{"num_key_value_heads": 2, "vocab_size": 9389, "norm_place": "pre", "attn_scale": 0.121, "init_std_o": 0.0, "init_std_down": 0.0, "optimizer": "adamw", "learning_rate": 0.000535, "warmup_steps": 332, "schedule": "wsd", "decay_fraction": 0.797, "decay_shape": "linear", "final_lr_fraction": 0.0, "dataset": "wikipedia_en"}
MLP neurons of a small language model. Each row is named by its layer, matrix (gate and up: input weights) and neuron, and shows model dimensions 64-159. Each number is 500 + 50 x the weight over its row's rms, rounded and kept within 0 to 999. Numbers have three digits each. A neuron's up and down rows have the sign that makes its largest values positive.
After each neuron's rows, "fires after" lists the tokens most often just before its 100 highest values on Wikipedia text that the model never trained on.

L6.gate1485:456491501454440531518489485540454519487446556440528536521489494550468464475524466522332500493593451540491465553577510517533416467556457542544490401556529505547511489540526582473531615571455446481423502460457548497546476573573572591543557526499398476444500578459515462484515485503461550595
L6.up1485:529416525458496426407456620515477546460537519389508522509557514457537520502526539486469515533528464556504458541490632563562398525446505488485461461539495534513457519576401490577548566547404451467386488522552526484559502590499481507523607520449381458475570555462506553483482421519504547529
fires after: "19", " the", "th", "18"

L13.gate1467:525526575503458487571544495469507502452438487475507544549505521519574424559412529571441461455476588546513455524522392498484566601488485475575451506546467525466496365473528538492546476469493428612508557567471547578507489492482548498526537504499508501502441560520563434569573435542557492478
L13.up1467:526507472516556401434547502473471482509564385481524470442551540442498533455453536561477548553611475456540506433595498550509500503525516535581523506504522509432506573457497523486496543415468458486515514470541408567440504517465466575540518436483450508444512557506555447456498431430415409543
fires after: " the", " in", " end", " for", ":", " of"

L6.gate619:555698547546522505460377460519472612532486565469424523491420556513486568519513533441512495546502516446546469569471416503576438507457535494527509545549446580534471473490463549586485413479537417412525442471587544487396516567450503535547517499523484564382519556464434549406539626446440564515
L6.up619:503501527559518533544477503567515556510383505416452526501410480548550496383514564536522441499590473497460485514451458487436494451518484510536493446483403528486505403430503543500564447460423519490626515534475527492447487515523506531484439493459511558528547406511500443417498565553477562537
fires after: " ", " the"

L6.gate542:521610457629521431585365577472500491501506432535435551474429443578420491529460452538507512465504491451474431539409430490553567568480437514636449510536515503533504437532559577482522379457506509526492495573556557488550468532511545579579540523488471548457519566468471494485615489598539515466
L6.up542:531498469521486425442513529517568436438464455495492487496503564469573445481492399503425527406557419525514575484507495513515565546496519515475527445544441436435512442445457470517545477347484555635540452483557459500482578479474502498537473462426501447514470587620446507528484614524591569436
fires after: " the"

L6.gate16:529516473500520623502484562449578497407364440467531487575476496482501453490499504555543465403486486596486450488532489508474427567527399450472512472559456443556516486447436552431420481460446572529542487575580542502512524550494546537529505531516567532535482446567422521538534532462576551529
L6.up16:668481493532512509501476485471583505462440539465508465535501431491440516449513595530591552473408534554514525491489502433544513627533430411460475492608448398525532497465478517383494485435519525529502447516489584561516486527450508472531443503474487488572583439576444435463496529433517440557
fires after: " the", ",", " The"

L6.gate860:531503502606504548452541502545517519560499423489485514520425567471517424606432488544525513511550535396543445604428406527393451559528514464599430543455463534551482487462580471597519436442436600499520603489494480482497601556473520533620537559527425476453502527504579478503573530564474532504
L6.up860:533504585512479556478552455561481464512535418452530541613390505463407516469586564543471532443468519505561522457493485527498488501479477447530496558507416357515559421461494423528370461415498534520492555568458455513499449502539605604518553489563511443534556455522410469522529542502515433464
fires after: " the", " and", "less", "The", " a", "'s"

L6.gate1239:585615521503508465521428517494602479499388570573486476480427496502467483539521469485586470517442509513502451457450533493477492473510558493471505479496511503529475466496515573472497459534395508646526471523446530507468490547489535490533499579594494500560428478501481557481588562410531554555
L6.up1239:519491462505528454432443583527492437446475419437564499483521444506514566496531443489440487554567487452560537561500521444463473463480404437500473405579511515504533529535431505538467469517543496507455402575543520505494509579454553434542545496472532524554456528508577482572571493527456509448
fires after: ",", "."

L6.gate31:345533530572455551564527516429485535493559443617480515536561574607573434525465467504518524551516499434379452545547529482588475590465455618551533473478507482464504474475511477462482519484537484474463461508456583482522463606540446469499556521479461444507451450496440420504433469539448600498
L6.up31:471497509587414512502480565514524551480536572615525595554648599607542530494501493565528515505441448421502532597552560484533491517382491525531469519510519547450434412599392407494518589518451484540495458413390523504508481549542499534531595502457388457463603503468478523454499548578455608537
fires after: " the", "20", "19", " of"

L6.gate1055:399504565496471507587396560538596431545460555510482446515304538454497395576607482494545437521427563456545432541502507570557520559456457470500482448460402593501489531534516565403502594457463556594513543493495502427439459493586538547518533550565537540480537562532520507543541556552536506468
L6.up1055:493574526441517458521509485575529489514508558548511474518469554565542539578530524451534517484474500466480504450512394586539546527504473486530515550537485540540440460407505479580563472481419515554555591504484502475622624473487438494530517491499568431449527617502477497485575539581560539481
fires after: " the", " The", "ping"

L6.gate1286:497391569462560431427425539552595468512479510462519483461444407486481471550478535475563455481419580566541537478475488441462452473566485465491517489511504517451397488469471476474520465523352543493517446504434542554547485444529499491549478459485624517506463417468505492567511438421487544482
L6.up1286:405540596505516433429451537486494468467562569516522495565509534449555476475465524503490475474439522491516468485546515404569443478489485432478475422448483549558445541613558506549448551469477501503459490500605553451473483565406545496442599493461427476499550564508491529500559408421508573536
fires after: ","

L4.gate625:596569499472425543477406440410449497541482517481531437420512513493472502519527459488596507492481519440567477492479514539532428546517538554485518502535502507507652441447490475565558493429457531521520458487541427528504511397446412410510460482482624498569478441454490514478561582463530567529
L4.up625:500527548542496510444473529444447508517592534453536482417471500433531510509505479552413468516400460561426559529542528451481490434499346599540426449528513520442500532477473432518542495507440498612452541547596482400537551450444588548698541548441494491441513474459523507460550502526406594576
fires after: " ", " (", "|", ",", " K"

L6.gate1492:493572487448419498460489590491547511623447565546538479460503544628525465518545480520435373427533557543475408482587512490493529422561452441390447510436494464443505475476512571519480557451407575588513577458537515538480430409591550518551455477500500584514513394521454563478556516504556494583
L6.up1492:502535548554493441514577510587560471501467505513458483454412600540438480492488429467407309575550405683520538513563524439511523488483509476517470510471531572526474545486558530531462505561622477532559447549485616451485491509479556461490502443551471439492507517490451623490440457525525462509
fires after: ",", "-", " .", " (", "–", " to"